config.yaml
hidden_size: 192
num_attention_heads: 6
vocab_size: 776
norm_eps: 1e-06
rope_fraction: 0.25
init: "normal"
init_std_qkv: 0.0319
lr_mult_o: 3.0
beta1: 0.95
final_lr_fraction: 0.0
doc_mask: true
MLP neurons of a small language model. Each row is named by its layer, matrix (up: input weights) and neuron, and shows model dimensions 0-191. Each number is 128 + 24 x the weight over its row's rms, rounded and kept within 0 to 255. Numbers have three digits each.
After each neuron's rows, "fires after" lists the tokens most often just before its 100 highest values on Wikipedia text that the model never trained on. A number after a token or word is its count.

L4.up82:109124177103098117137115141111125127110082107117121139124129123112120099153150129170136089077131110164112147143112116146143133120146091126070095092149149160147127125149103099154126141169132146114124121105104132124134137113144186116119137135167117126107138158121122081104154113103128169146131139118113142125115144152132144136115163044135101135151125149101115166145132172105153097170128114119138167141114080148139112146077097127134132155198107127105115110163136099154079082123122114126155132137119164148144137105086090133144092117161167113143084127107144113149099132140138124117
fires after: "o" 43, "e" 16, "r" 11, "u" 5, "3" 4, "2" 4

L6.up73:140104133109133155092146162105065128121135092125172126133074152107137115088086102122156165145115131143120110151081163157149124133144147141154169111110139156123085113120097136136097132148201150121118099111120152145085117126077103133161166089150086108120112128109077137140120140114144106110110139131123117133125177143128131128103115105121132163150104131142149114080121135112141107129160128161152126096122155130131117136113118121131139141174142115098091133159140099110144126121145136128129144138112117144142131147086137128137173087113148098111138132143141141179046183112135126156
fires after: "i" 46, "o" 28, "u" 14

L3.up709:143103131128118149101087137104138079146157115117148108164116125078065137133153171141117135134141127139093104123104140146155139132094176117133155151128125157172114146136141109119053112116171151159132099156133088076125146133115129134149132087161168142103137136115077136116090131136148105155133120081131138164132146148120106127131135129112143153123098067116093133090167130134150157131187137138128143187137137137073112116127125118125162140156140112088162131135091111143139168086127147154141138104097127145111080120099156119140108135119126124107131139132155126127114139093143135106
fires after: "t" 27, "l" 21, "m" 18, "r" 8, "i" 8, "u" 6

L6.up2:099155148129125142125118131168136149108143108159093176101161140139164110117160097126092126110153162141132160140126112133130128131154101138144152152158135164122082123141107137124097133159120153136149125080117162145130082136093127112134123131152127117150120138143107151117106121142092102130105114120100102122140080148062058118142109088137106126114138159101139164138179148161118116132063147138156110092125156118122155172130178152128158158089145144135119132137142143119129120103148146163149132172117108154115102126150119118149071114085114121153163136093128157110145086089108109131
fires after: "a" 47, "c" 21, "h" 17, "s" 7

L2.up659:125125153103116136067128079121127159166167106115115174119145154163171127133118108110085101118151136132156131083119156149118159108122139126134139116106166148095121111128138083099088163166127119119119160153115111146153099143129102145108127119208147125119116129127125120146202138087132116147135130160096116134166117132140101141129101160140106117136126133174147159111103164114127087117174140135117170132159113119118129138114120128137071172152134113120136087129114106119149129151119142132116122095129137106125157142109121102050186153110124140113127076143135115128134129136156117117
fires after: "h" 43, ":" 15, "H" 8, "e" 7, "i" 5, "n" 4

L3.up238:121133121144096116088115155120126132123105093108057081145103176139117125092124155161187143135134117152090109110133162089088145133154142155133171124160159124129093147093127144175134106107127101128137146107179138088099116093147120144141102088148070115130120170106127135096146116108111135107093121147061173152119111141116142149144130144156126141145141113117108161129129137148104099143110147138103130128124114139118150112139097165107140162104111152116139134086143123105100144185137102107142158138125119108156110144128144115165155071148125175106138101133119138157144149127142116138
fires after: "o" 43, "a" 14, "c" 13, "f" 9, "u" 8, "m" 7

L3.up660:115144092133127104144122157129130143116149159127085088131135159121138106120140113174145140126094140134103110131102122100104126126144150174106129171096122162101100144160127106175138105120133152112136117136127140122149162171122129109138095174110112150119146143125134159083134103146120090088125133126098144128107146140163146148133158110134145143176109123128145144138119142151117127107177136117168101157091135161131146132152139081115121079101136131162144152042124059155094120122115142106127080070133104135165111131161105142134127171124139127160161139116136121081128125147084153105
fires after: "o" 41, "u" 18, "r" 16, ")" 9, "c" 7

L8.up437:139147147164155119139141169108153105127119093125097153100093111150158135134129120106107121124118134131142128110094181159103112153155161129122112111112108171124154098105136183179183114135077134107141099128129147109138100105149141153122192100110127112103132113150112101096120131135121105127112102150121113066131125151151088143148107159191125170120138127133098130160120105134102132112132103132106106102158138100103090138142128084126124140159111137098135126164175086132120129157118094130112133134148142125159140079131094109126103097125126169128134113131133106168080135126171129080
fires after: "s" 37, "i" 33, "t" 8, "o" 7, "u" 5, "e" 4

L6.up534:102093131109119151118141154123107103168141130093102124133141129084081173177137093100137099106156125099131106123095124085096116102106151114148114124147132133116183141130106146139149096139132126157113104157123099136090114156132107135099113118125155151143154083161119078096142139124123126106158091157098138120121148096136134137131110168122138137155123133114112111139160156102112122171110132171173105118140134129143133115179178153131130131173192124083078135120177130121107124167124104145140098129100128129134155118138168156123105127105156148077091177108109146150141119133136124111
fires after: "u" 44, "o" 15, "v" 10, "l" 9, "i" 7, "r" 5

L4.up66:144133085109107120114105157105163102076127160123136155162134115135125087151136120116122115094141170123151158140134113156162149134106097119147135111145144097108158152139114123128075117156116149094134121160143121122117107186150121124099110152121115099180111111111137141129149147146086101105153097070129165171125145143125137177134140107174114135145130112159125152108145129108098116138116113119114148148091122129155123166098165130079104093135095099120147136134140144147149205146114117100116130104107072081115074151128132130107099137138132097143144123129128134162111127113145122188
fires after: "a" 66, "s" 17, "t" 9, "l" 5

L4.up115:142084110143156133108097099082155110132138183146090123116128153128137123131147167109141099095094184128156135140132141125129121108153136121106130103137101125132190101137121084131122084133133102149125086135115117113125134130153123114136139109163186142115175141171136129084104125120108123146157097141108132131138176160119116146058101122104128095127149133111125164079117128122152125113108141135090142106113140101142140116117082185094114106101130123136111143119128142149099158115163101198120112154137151125101155145141162141118144098135101142171126134093144097154162153132161134151
fires after: "o" 50, "a" 11, "u" 11, "m" 8, "b" 5, "e" 5

L4.up99:134126169111106149148127156116093181114130118150162129070149138098124137101116102141151146129136095096152120158166169096103124102129103102121105118099159102135127099150127109080107119123143162173140143086133145088140120140120135113123156127116175142134139110115118132125108116168134136149112115129156154125115081132126148175172135132121123143113121172070102119119183152119084123103118124167100148105137127109143113145109146153167120097140124149153129117160108171115072116109167097139132137150098110166140170134148121143154100106118110112162153123112096112127133150117064094105
fires after: "s" 54, "l" 19, "g" 9, "n" 7

L4.up527:138106108141092168109125138171136161126093128148166161061153102121107116111141108182118137127072133132094130100131057113138145127122109149160128115129139128101149117102119113138143146104108162108130154146113123125151148127084131139125120106147125134092176162140149156099120114117148115156139112090121121085118115120117135133156172155134101103138142088155099124159136154119097095157111151138097098125107149143125132144140149164137111078124136122121152161100113144129126160131115130097076117083081151094132168160102149139153144131124189141168148104175121144125137096117145123142
fires after: "t" 39, "s" 14, "q" 14, "n" 9, "l" 8, "Q" 5

L4.up320:167133109131104156141105071156126110110129119110105161137119116105135127144117163144127139109143084152173171094106174077110128140102127119066102136067122159120142114154140131107138123162124134129121120111090132152132118152122136101072137103094145125178102118118142116076178120107132150131168110148100093131120096113133127101115140102098168114152116101155142151152119123174114134089177120137132153100136131106149083169130169145126131141100127134133165148159128134111146136118136161174121131151122157170140150145096137102118157145127159128102163091110121124117093129114118118164
fires after: "t" 46, "e" 24, "n" 11, "c" 7, "p" 5, "P" 4

L4.up449:126125143180151124134116102132126123102150128118114119140112072168148140121143103173076147100076147140169105165121107131147111164111150148157102168143144183164164106146151132146117124141103171090153114124113125136184132129132131123099111131119097158117143151107113116115181106148128088128125114118116093125120117078140144111118132119110175151101148120120112146148138154117124144113130130174168088116170143133183134171140120095158110163136089127130124124140164079101084129105148113123122127114086107147148135161116142081122099086111127105125115125172118107130120106150151127143
fires after: "o" 30, "t" 19, "T" 17, "n" 14, "C" 7

L6.up44:119133185093134133100131145120177101148088150140138119116121132121162119129104148146109133167118154112129135136151123152161117143106106110112133083125190129101074128119122116125148121090157137127154146111143190145110154120084126171109137116107169116143100126138206158126088138128137114100088169135154132163123132148121136122136118096114148132125076084166118124119102134101118159106112139091134177114113108112087188117133152160111131091143119118104094153103102139161126136152157097117103148109142137146141128113086131171131134130158146110147149158147115112148126124131083130098
fires after: "a" 36, "l" 18, "i" 11, "n" 9, "9" 9, "o" 6

L3.up101:147152139135097125146117128147139155160085110106128144103125143042153145133137124082098143172128118165099128147152117147129129145181143125170139124169132116128087104115159074118123107128129113120130132154149067131087085161141165085095122153126114166165092143147157166156101147149128141148130117121169165109129118103119153126154149153116133144081133123136077129122117143117132124113153123106097121155107082109128141155084085145165112167127094109148119159118123122148118108121115118149071142138103146143125126121157109118104100110151107134117163180151130129118102129129133140130
fires after: "l" 35, "e" 18, "c" 15, "a" 6

L4.up92:170138143100151144130129101140138120136096095108103112144109112124081123138166107121180165135096088098141091122161132141125146146143115087125166084128129162123073157106114157147152106130123118148118088150162149108141139121159153132085155104107088133153101138129131135136102108108123114158167135121134084120118082109147126160106173134127109153137157128157148137127070137106104094142137131133161087140103099090115123138160084104105150134125140119130120155127081141134175160139103111148111195142126164145153130135145108094133146137153111140165138101118135144118125116116176140084
fires after: "p" 83, "t" 5, "g" 5, "c" 4

L6.up317:138104117132108102123124099137122107116128115119143141162137112145108154122154125119176167095117165084101089103089150117149096108152125161113125130146144180158113142121080142139101121098161112097113094142141175118114121091091129110138172087126120143133112116134130116124141119129133183107116118122116149134101172132141121106126122163129140115127173191158158140095138128109121163131158156133145105094140118145120096128156124127129122114155076191125132179120124176086111110100131138184139143148130096111122132157104071155114107117108111100149150110126156097091142130099163111121
fires after: "d" 28, "n" 14, "b" 14, "o" 14, "f" 13, "m" 10

L4.up335:115138110146133123126132139125108137112127111157104091129122119170132106132119106108165116117173148133163156111163098132086154105120160145129148137143110114141090116152104130146091144127142101136159118132144155084098096133145149183171139160117143068145177108095131131126137116144154161060050116090102129110091120123149131147098127132120114109177143078131163136128125156158115174116154162110135114107173110119129134127090127111120160124121134134107082117114148132104103137160111118125116147127158170129152121121103096116156073188116107139123136151125150137112115121148088133125
fires after: "-" 21, "l" 18, "|" 14, "c" 13, "g" 12, "o" 12

L3.up731:100115141115129138160088126127170122134127122141126134116151112089126118125111113120075166128161133111132112146133143097167115121104136168083118133143163142103133113120117132080137131180126169148136149130174100094120139157112096160100161089117154161155135093158147172079179138099078126121137089110119117160114148134125126123132104106131120177200084119115138125119173141142124096137079095101153111109160139113141102129157117103102112121151155107128148160123158119135122139134134093129124122131085128133116111092146166170106164133102127113126151124091091114102132130087137100128
fires after: "i" 46, "n" 37, "u" 10, "e" 5

L6.up119:063114138162139146119079096058119117142163109124144167142123089089119128097123138135169152111111138136133150115097128158138130133149112113138116131143114167113138171120119107090086160108114105135160167127118131133121145130166110119112145176100135138118154130148118124121142135142070163125165114137138054143116100103150144136138145125126103089109108059096108164084133100139087135115119169135130145134139116147182155160122147155145098136162122106140149119163109151101127137146147128103108121120136114136116139120122115104131121114148134156166124149086131098119143142155162115071
fires after: "s" 45, "t" 23, "k" 8, "i" 7, "y" 6, "o" 4

L6.up91:150146103130096133139099098144125163185124108100117163119090119169101128133135121108093157140106121174109136102158114135110086139121198038132152117092112113175080116097071096121102137137122148153113152126090124144151135127120165137130127081137155127131157146090121142138140134135108113103138163124104136095143129145143139137089150123133107144145107170145103111108137123150126130149142111148164149111152081111118108112137120089108122141160166121135135132145131124108122135156138121097159138133140139104131116171184136118151113139152129115159161146116087141111080175094119115135
fires after: "e" 43, "t" 14, "l" 10, "i" 9, "y" 8, "p" 6

L4.up478:140147160102132124171127170119114115121182124143101126091124108121133114102151155117134109046137110161146090153149148124101116121113133115136102113113143108144099127090136092070152118122158170155157122103121118148141082142112164153174153106116129168116115127120120117143116112158109094142104116122134129116160067107183135134105130136123132128168126109199118151138139136105131127130090121137133138176168117151125126163128123107157112112099135127123130167142112119119129113110111161127175105124119189105100149109142118142148180106116109133148173151150093136101139122142090162145
fires after: "a" 38, "i" 29, "o" 23, "e" 4

L6.up290:136114170146124106117145143059162130152064064154146131158134119130123171099120128124162146100109111103098126136119126124136114133089120104160164114134160111111123119143095140152121136122143135130125106124151151156087129150111142134112124126110173087122128163103114108131163113149142139107179170141136108093145144111162137121103148107132143134129107111116123129133068165115128134150069130162102073161111105122152169114143136168144141151152104136093101145115120156164101145123125142097104140085144143086129111119131146182110097113147146147157116118102118100191131139153132103143
fires after: "s" 48, "u" 21, "r" 10, "t" 10, "i" 6, "o" 4

L3.up431:160130123137140101102077094110101120126123128128151142107071105110121161157154131141130123120123149106135144087127124090145142088156113153149123150166120183132121130171112117156152130135151117108121093138122100127113141128118140126092119112127165116115152150126152075137093140114122138157142117133149107134068150100139146113113110131100164127123158114128167137148183109108142126123149146142163063118123168129138134106137098148156169143109131163106088104140126170159116162126115084179133119124141134115148136146120118166074079164095150137141113154102122131161073076114134152139
fires after: "i" 35, "f" 27, "e" 11, "u" 10, "o" 7

L6.up58:124110145125144112126146140138093146150122111118073132136150090090110137172142120139131203135124118109129139107123121121104132136151084151133074135139071136143126137141157111103136103132142154092095130120141154149122174164137161165142108159135152167090097106167106082148136119129086165110136104123093156119139121186134129133147162152141146144164149121116073138112132119168100094131161127132159117124140133089143161118089161096126134134150119133141130163141141125148110127104100105151122090073133095116122122112158153081116135100106152094091101113135153102099147149127127159123
fires after: "g" 38, "u" 14, "c" 13, "k" 10, "i" 9, "o" 8

L3.up2:143147104102104176117124072133147114132153155127169132129109128102125102158132090118119129098181102097138111149116172097114139091140126162099097142148150129134092173135143120148132139141138061152141136117062118101176125127167151106092083119110140154147149117139133120128117167097135120137129147159138127134095148107168149127107082141120140133131087133143117137131167121132089153139109132112140109154103150157139117094142099125159144072156070141125132154105164129117134121105143109118104143153106095117150147102138159166113101103173147133110122133072118143096112134136113160142
fires after: "e" 41, "i" 31, "S" 6, "c" 5, "\"" 4

L6.up84:175101151092117105148192186086146105130086136133128092138132107138163128114124161115148158143143153124136127110114106113105147120100123140131127127116132125108131134074088088116147098116123135105135130188164141086135153106124119160122113139128152090105109096132128144149115129129157113143099160137117149137134185136176113103129122132154147186167146115134150146148104122122117100137125112108134083138116112139126159076166161154124132141153092133109121130100131127142122098174149125140104133150107119074102069114066120110072092110111138131142134127152137156100147131103123121149
fires after: "p" 33, "i" 28, "e" 23

L8.up552:095117099115096161171117152147107133150125123131109100113115111148088140154084131127084128085141136066109159136148126161114145106110180148098086102145119118148142153143105120105098119113092146125103168147102140135138102114147147134140105171103137106142119137147145122124095148137140109126121137100149125131099144107132119118138172146169179130102139111083122124125124168150122128129107139136196163081124134163167149125136135090187112130115155169124155166106105127098120148149138133155119112148162109098110139116097128147094122119152123090163175101095174107094144151106115134125
fires after: "c" 49, "a" 18, "b" 14

L6.up728:114188151147094107128141113164153083105115126143081151075153092132139124137075106139163141100166144162085089134140092145068148137124128111115162135124118110129088146165150114135163120131125088132131156129095131152131127138172151135125134149164152097118136146172106100145118156149115136141174087143105106157124161136117110125181145132152090137106147120107115153124136116132102114152126150123130145124085110121109141159124098172109140113105096129125131135132129117127088139134103110116126143137101099115104143098197153114154120118151142150110149157143139164107170102092163160109
fires after: "n" 53, "u" 22, "m" 9, " " 6, "i" 5

L3.up62:122077115121119118120110151137177118143149123130153112109122116104161129133111126139099127099168104129121159157122138143111139115124139145129126147121111142098148147143131176119085158132119133094108123149103162157123093178100130157116145102145142136155110078125101137123126154118135152095126116144075069145126080122095101177181086159142121139152104144115140114134168146095101094147115123151110119142157124161119149129131139112139078109170118174130170119118129086140143093088104157119156083159115087152113174098115151130087127100119174152101103144137114108100129117104146113142
fires after: "e" 53, "u" 17, "n" 10, "i" 9, "q" 8

L3.up270:133102143153164146174142160131130107109127104109163121103126146092180134103144122070112192112176104164111111156175142107118104161111096126127160118136127143095146144122123130074121125161122128135108150113102092125173114091147143148087146130159172100167118091143123116095126145159124125140125102111129119071155132108110130116114122111139089159162175126144104112104088120113124125134077104147110109155113123157159166122131127109097099140123136139122096163121124126118110118104117111120159080139099123153090106113121117110153137111156138114123164152128110140142193139151138150155
fires after: "R" 60, "e" 23, "r" 16

L8.up666:126119121134134173138108162115077128148149103127138141138143109097083099118108086197105166116115088115148159138127103146110096135119124127140160132121131121148146120134077094137137189120150147133114132114122133145133111139122124164160145131107158163136124128154115167136080134132138144121095084102154157131117116171128120147152120150127064098116118094136140126151211159136082132121166155123153110116118114081085108104120130146132132125140122139137121130154106131125122133137132069070134094107091121116167146080126160161131159139111158144130111087120144108128170126138134124143
fires after: "r" 37, "i" 32, "n" 9, "s" 8, "z" 4

L2.up403:149126126115124120088135139167101102111116121136150121078067126125100087114109111140154153084084127151138142123120186149084162128139148125130167138078163154116106114091164133132074140160122140121175181134076119123089102099155154135129143178130082130133126131126133149113095130159118129121118100155120141103136167111122094135149105087154137135156124101144104124131125092133165094129164127131131107159132076129140082094139157102126165183115117147099137138141124109168125169153127122139089139137125161132129135131105119132116111131148122163091140146156130145164131120131112117141
fires after: "o" 86, "O" 6, "J" 5

L6.up347:133142135174114111158154119125086107137102132109123143147097122128143079141152117093156108171148127136136107141140119095153120091165161106117136095095122144158123118123109094156134113110098140087138102135143150121157108134142143161144161121165130144103132155073117085114117127125079124134150131141174094133085137138135095116100132080191115146112146121129118165131116120149109088143130107118112120150127121114150124157140118093109101109171111161103133132168165075128162117122188121153121146147103145103114117136129140139140107104155154095197112126077125107130153132150104078113
fires after: "e" 44, "i" 42, "r" 7, "d" 5

L6.up597:137111125108099103116102123156120182084097118156121119098097150127163078114170118071152170139098105129114134159141157144117125124125143154133167116123148139111111134072151130161128133145063128122149133143122183124088096121170126128123128093150155111170119166155135130156155102096119110144156082109111120138113111106110100147132178127118126159114143146127145136101155140156102100145101157147106125079130103164153133173133123126182124129125099151092104160159131160122121108134108104171089132106112137104150112137113129107096136090089108127102147120142151143137114139111157141150
fires after: "c" 55, "n" 23, "g" 5, "l" 4

L6.up668:139131169135134126077108141107140101109137118090161134121138138121111137133120101120123144130143146125075119136134144158157132104151082143076131100115112100090125126100155150076099111151146147104110092118178136128169125106160148051113141106152111131146130132132125110114114127121132127129111133130142134130114112129121065179120091151105130174144174165160158143138104119094086202151117110175146114168149124112139146114125120124093152137126103141123105167128185103109108117111148129117140074118152099137123109123136131117164143111146145126145167100161131134095136138157160151112
fires after: "\n" 41, "." 34, "e" 13, "o" 8, "n" 4

L8.up100:136117143132178122125135180122125178104107105111147106178145141130127112081106135128164111088148121090139119133121056138168145118141101080113127144101119162132120141135103120111122124105127159138089131081113147120141121160112096123115128142126133133141128096072108120141121069094134084109124189119129112124159146115169145113099126182143140122117157125132145140147081135133142133139144131143126115106114131139139131116161129093116121125153124136124082126074092167159162143117159127151074139132162092125137128178156144135132147108101137130179124141127138127159144162089149126080
fires after: "t" 30, "s" 25, " " 14, "o" 8, "n" 5, "u" 5

L6.up180:119135075143133160119142119102108173173136152130096095143158087115117121132131120176115154115155155153148122128138119146163129115108153094106115131135150136137132126099095159135101141139090156116139175148106111097168161141113117142115142117098147128133158092107103131111130124103117057098106132076109190126134103121118094143098168112113137109124128144126098154124131142139108120120140075148117129159122141131136131177172108122101144131119103134168142145172108121150134163149105143090094133079117150134110139176129094083135111119132172092147149168163125117105121130086149136163
fires after: "g" 39, "l" 14, "c" 11, "t" 9, "o" 6, "s" 6

L6.up364:168119125124114096125118149133160112085130123135102087119153173108145135123140177199172144131153129143115124115143143137125141145115131097154128150133158142156125148105105122157125134101097128131087115092123090123159134126146089149096181092134099097150102121123103143145125080093118120112149126148154113136121109129148143098100102124116127148124126138151085154114149173128072063159143085146150153165160128099136151104112126109109154158167170101104081134105106160109138145118157121115103156144117126080156119148114152147121135096125100133160115118136158135121101169106129164106
fires after: "a" 37, "p" 12, "s" 11, "m" 9, "r" 9, "n" 6

L4.up662:122120118098120141117109121089160106115154102102122125140177142165168133130121159132146135082117131144130104107109117122127132129155143066132122154139112134134110120083122169102126147116135055155147167164152099117177157159153138136069114177118146125181144160157134127124115107122122097150142093137135108104110116131110123088117147082095135130145144133123137101135132162131100142092123154101099090140170142076170172150139132105106148107127117147139134119168116132094119115125140126103098104141134127105133197131131125140105102159122080110168139137121124112121137173140160096148
fires after: "a" 46, "u" 20, "o" 9, "y" 6, "j" 5, "b" 5

L4.up3:172128144142167175174140118158128121141101143095114084093122124088140162114083130155113162128124109151133170159114094120142192097096130086161080128130105130123135140099125127073132109122103132139129109114147090147104148136082175107091099081130171112126136118151155104127133129145150142123098099135118118134106126143114124090138165131144173115151145115156147129127134153152089138148085126138137129110119167152104120165154162096144155155099148120124119125124116140179110138118121129136096121115125137154113108139110154132109142118127173097096194166139141139096114100115160118128
fires after: "c" 15, "u" 15, "g" 14, "f" 11, "0" 11, "p" 7

L6.up277:092149127150189163127138187068092099168105117116142126152125122123181147125154134109100141136131099100116101117146128136138131138135134115082162069126127123128135149134094111120111149102121062127133103149109111140118160149123169146157170154143147104131109159122148115093099119132163088161086150100143150134076116154140102129114108125126113088150132135117151122137135094180138130145100123152110150134168176122138139116169118105155101125126146161113164112094149100108139121098123144075100160135150078134139128135151146144114132114142157106119110124134117090118120085128138132149
fires after: "i" 28, "u" 15, "r" 12, "e" 11, "I" 11, "o" 11

L8.up512:094101108137112135118130144178143169110156123104144105164146080110119125123110102110081106155163128113119159117101105138126106170132111175141127118127139164144115113146102145088115083130152145130105132093173151151110135140114191121127134133146106116121127078155123114146137124134099134114176081138147167130086108127105106119167134114119129160135092122143153116117176139192107129131146128153131092126139137135138155112130085107164106139117141133144143139136183087163118121139130144148104067149096100172153100149114126121098097137066146118133124165128134146098142153132107114139
fires after: "i" 77, "c" 9, "a" 6

L4.up63:160120092184140124123085094173130141174160130138075141148116126108121156139076107156183163091106099159136133134108111147160123114109108116062105139121148139120116151143121114112112109072106177147154125083139146136125111147108098119106138129115127109202129112151132128125084098100144118165162116130117134088131127117120161142106116123150141112084155120161143150105095152144136125120179168126126155140107136123107136134135132095159126146134095163123126119128129103085142127153108112144143096164138094125117116158118122121129134075122191147119122136136143112121130146140118172120
fires after: "s" 39, "t" 36, "e" 9, "k" 6

L4.up197:148144109120114178182075127116094123069138141133141141090132117151179136163090123125125120134102161145145134119085115123148138129121133143138149116115097104107107115143121099107082096076135149115099141138110159090107131149110154144074126124096182139161130138142137143159168132084140131146098134093105140137146150104160120113119129112071154174142152134120171113121099163086119159117134130132170131070157137134129114146153150112153112119149124126133111142140113123103116146124125121125139113149096093137145139132069132119125153149155150184123124089113099103142169147141113089140
fires after: "t" 42, "l" 23, "n" 13, "c" 7, "e" 4, "o" 4

L4.up72:168118093115127101128125102139110148138134123138097130141136111150118106122114128068084126098175114165123161111113094161063124122151098175109137134133136152132095100125114112194171121109159158131118108097125122087119124091127173157091086156139138137112187117119131125058116091117101117111080156125122137151125119128155132126097144114130112138180156120114135150165110150178170130082140117114141151139118135173122099141120127114127158107132098133131114128142130059120117129144183094148132125129153125135141139122152137160150141134120127113144136120137118106097144158113137167132
fires after: "e" 56, "o" 24, "l" 18

L4.up65:143103138132126138123115132129144076138150110156091166137114137080157114108109136153182123154132139098132107116105112148118139145099082112105189115139085148134105137106172122096126125138103108152081127154138128120093094116063122126117153129151152122117110126071095158137132102126072144104124129129134125118119152118103146103107118097160173177134098101124109144133098162104094170129172173147143138115091128150152143169136126180132095125152139096143142167087137134141166142123117138131106105140105121152136086155143143155125131132108129160159142148130128157154105166104125142103
fires after: "i" 27, "t" 23, "u" 21, "f" 12, "d" 8, "o" 5

L4.up433:104100147127122123143080132142144098103137128129125139095103157089149094109158136105135133124135161165097127125146145148128132104090133119154134133173130125177071113113107121119139124121119107166142099161152132106154156106101125083123115096154185127118106189124161139170143143105109154158181155154118147122141141145107106119091138100131130169150121143142113160130095141141128132142125098118183135120125134137123107114115156144107142156154156083112103131128126125139106128141091111106085151104090139090081119156129157108134125144117135093170161104149137127100075089103122191125
fires after: "o" 51, "a" 32, "e" 4, "n" 4

L6.up146:147143105098171138113143147120143134142144103151099136161114144126119126112138099125113161139127173163152154103105091130159136168113167099139068073125128077124143144101081046156145137118096145102139145091136150133122173140162113165128157172114138099142097158134156155102147120118116106134121106119104112115118089124166165105148136120133125140165118098146119126162135106056154126151106103118118110154106112120108106103147125150121142137111110112146129115132141123164113145110134151140099166139105096119084100137077147132159093134135140151159138145148146138112162109114134117087
fires after: "c" 64, "i" 16, "n" 12

L3.up554:104153112072117121166121119147144144186146098100132123109091153182139122118148113128119121089137129155103173146114125077145176117140120135131150146127168157097124127102131124153144119106100180118115114110113159085115100114130089124133143107121126153123134107122107125120122137144158161173131084102115132100109117163159100124115144124146157123146100140116085123132130151093124091154127188153173111141109125060134138145125141149149128127143179162113151137122123125126116151112166140111086074155134111130163088118152121117123129154110149101160123167134134077087139134110110165125
fires after: "b" 59, "r" 12, "g" 7, "a" 7, "s" 4, "x" 4

L4.up67:131164169150139109140156105134123092138157116160108150131111124117130143142124134123103128122134111108112150147120125149137112145108142104162148145173078106144119168121061134154164151121143112106106097139095140135143103173133131150129083148139125120103130141120121139128118137094119112089121142124125146096104150140128150153119125119104111111144127138165131148147179174147165137141172150101126124163160120116092076085147128136085168134141134093106138082094127133114136143158108164102131182165115113162104103148117104076112092151160135130171082113154097146110130127084146171172
fires after: "o" 76, "a" 6, "n" 5, "O" 4

L4.up668:129155155123101104074131106142096128108121130106089092113120110158149125107137127130159161147169117181131132158121176122187145181152117102162156114124146114083105143096117127144135105172163127094154148104125113125158126091165151116152161080146119156159087113135124107105100140151142128121121132137142147095126100143148144097114080117176116147156091145130108126114115082131141149096113133121112128090126126122136099132161073074150107141153109122104099143148156111120132094161128096144118163156114118144139132155150124114176122121099104129125147149163172108102130145119115110113
fires after: "i" 42, "n" 25, "u" 20, "-" 7, "a" 4

L8.up616:124101125106167131160136159118160139113145144148115093104106133122132066122137140082123132116122128112121114118185154143151102151105167135113151099168140119164100131156108142124125128099109138105120108141138097111150132078133113148146120138125132115121137152134123111138126129140128087117128165126189167143112154136131144171077139153121084153119150145133127120074148097109143169124196144110139094108102087165125083108150204139116148122104139110099178103105117143117140135118130106136108149088138145132152110130117104114148119161074131107130088111169153123132130128124147181147
fires after: "a" 43, "o" 14, "i" 8, "p" 7

L4.up225:153112137137141158114135108121118100133079151099115121057152118128150156128112139117108149166150123136143096120122150131166065114121116162139144106174119127129092121174111093087117101153126121125117164120105127122114117150095126193106164082134141116130093138128143163111121124141131114121154108152117104126150138115128087149144186157169123154114148120149155173159131090091118179142093091171094081135109124150130144096145149118144105099151147148103104116166125116134143135118087136124158128140151104152128130098106135096168149119129128111157116107138106173111102083134134104137
fires after: "i" 50, "r" 16, "R" 13, " " 11, "I" 4, "n" 4

L4.up698:141131112131143096121116153087150174112103117126124173131138089135103095107101127122190126162130154142131178113104131151069145098144164185105098145135133140120075098120141098102115112164119133116097173108135156106111118115115138128126140102151161072148121152144157140140135153134148147095143092131150180168127102147155126154143169143138103154059118156139115137139146144144113140108155094129120114090122120116159125149111098110118111125112119098126115141139082151121122132108118111091144158110121152116141087138170139166140132129122116142164156122117098114139123114077158174108
fires after: "l" 44, "\n" 28, " " 22, "n" 4

L6.up611:138140126126095116104160111125133132143128090127118115105156115146155070102115147129133181111189075166110121139143119141115099125132131104135135096138136109140084082122119160134099139091103064141162123117105129189161115113122128125121153131121180141157167152143166084126092125109163090116112105115112133178116146112130122114136170125133101155129168167094123122114137164161114114138139119119107106123112085148127160183176094099154126145145126146114120114122130090165149118136111122107087131140178111110131136086127147159127104146137146108154136150106118131135121100126173132140
fires after: "u" 36, "l" 16, "f" 12, "i" 11, "b" 8, "n" 4

L8.up159:130151090129103142153091092112137170132137097159134123166159147125118151108138127119161080119118134164150140119144137120132151107158144109128156110126178128092118162127124084074116109112075129116116114159130135133137091110173101131131155145141140132117123112191124125096146159145162146131136090082135128162122146147113114143110120162142133114120125128114118127113129097125120153109100134118112109127109150111149152145126163163154148105155113181102126128108079115109121172128188127161099090141173096173105118111111158130106117108134152166173102118103147126075118181130101097108
fires after: "a" 50, "s" 28, "c" 8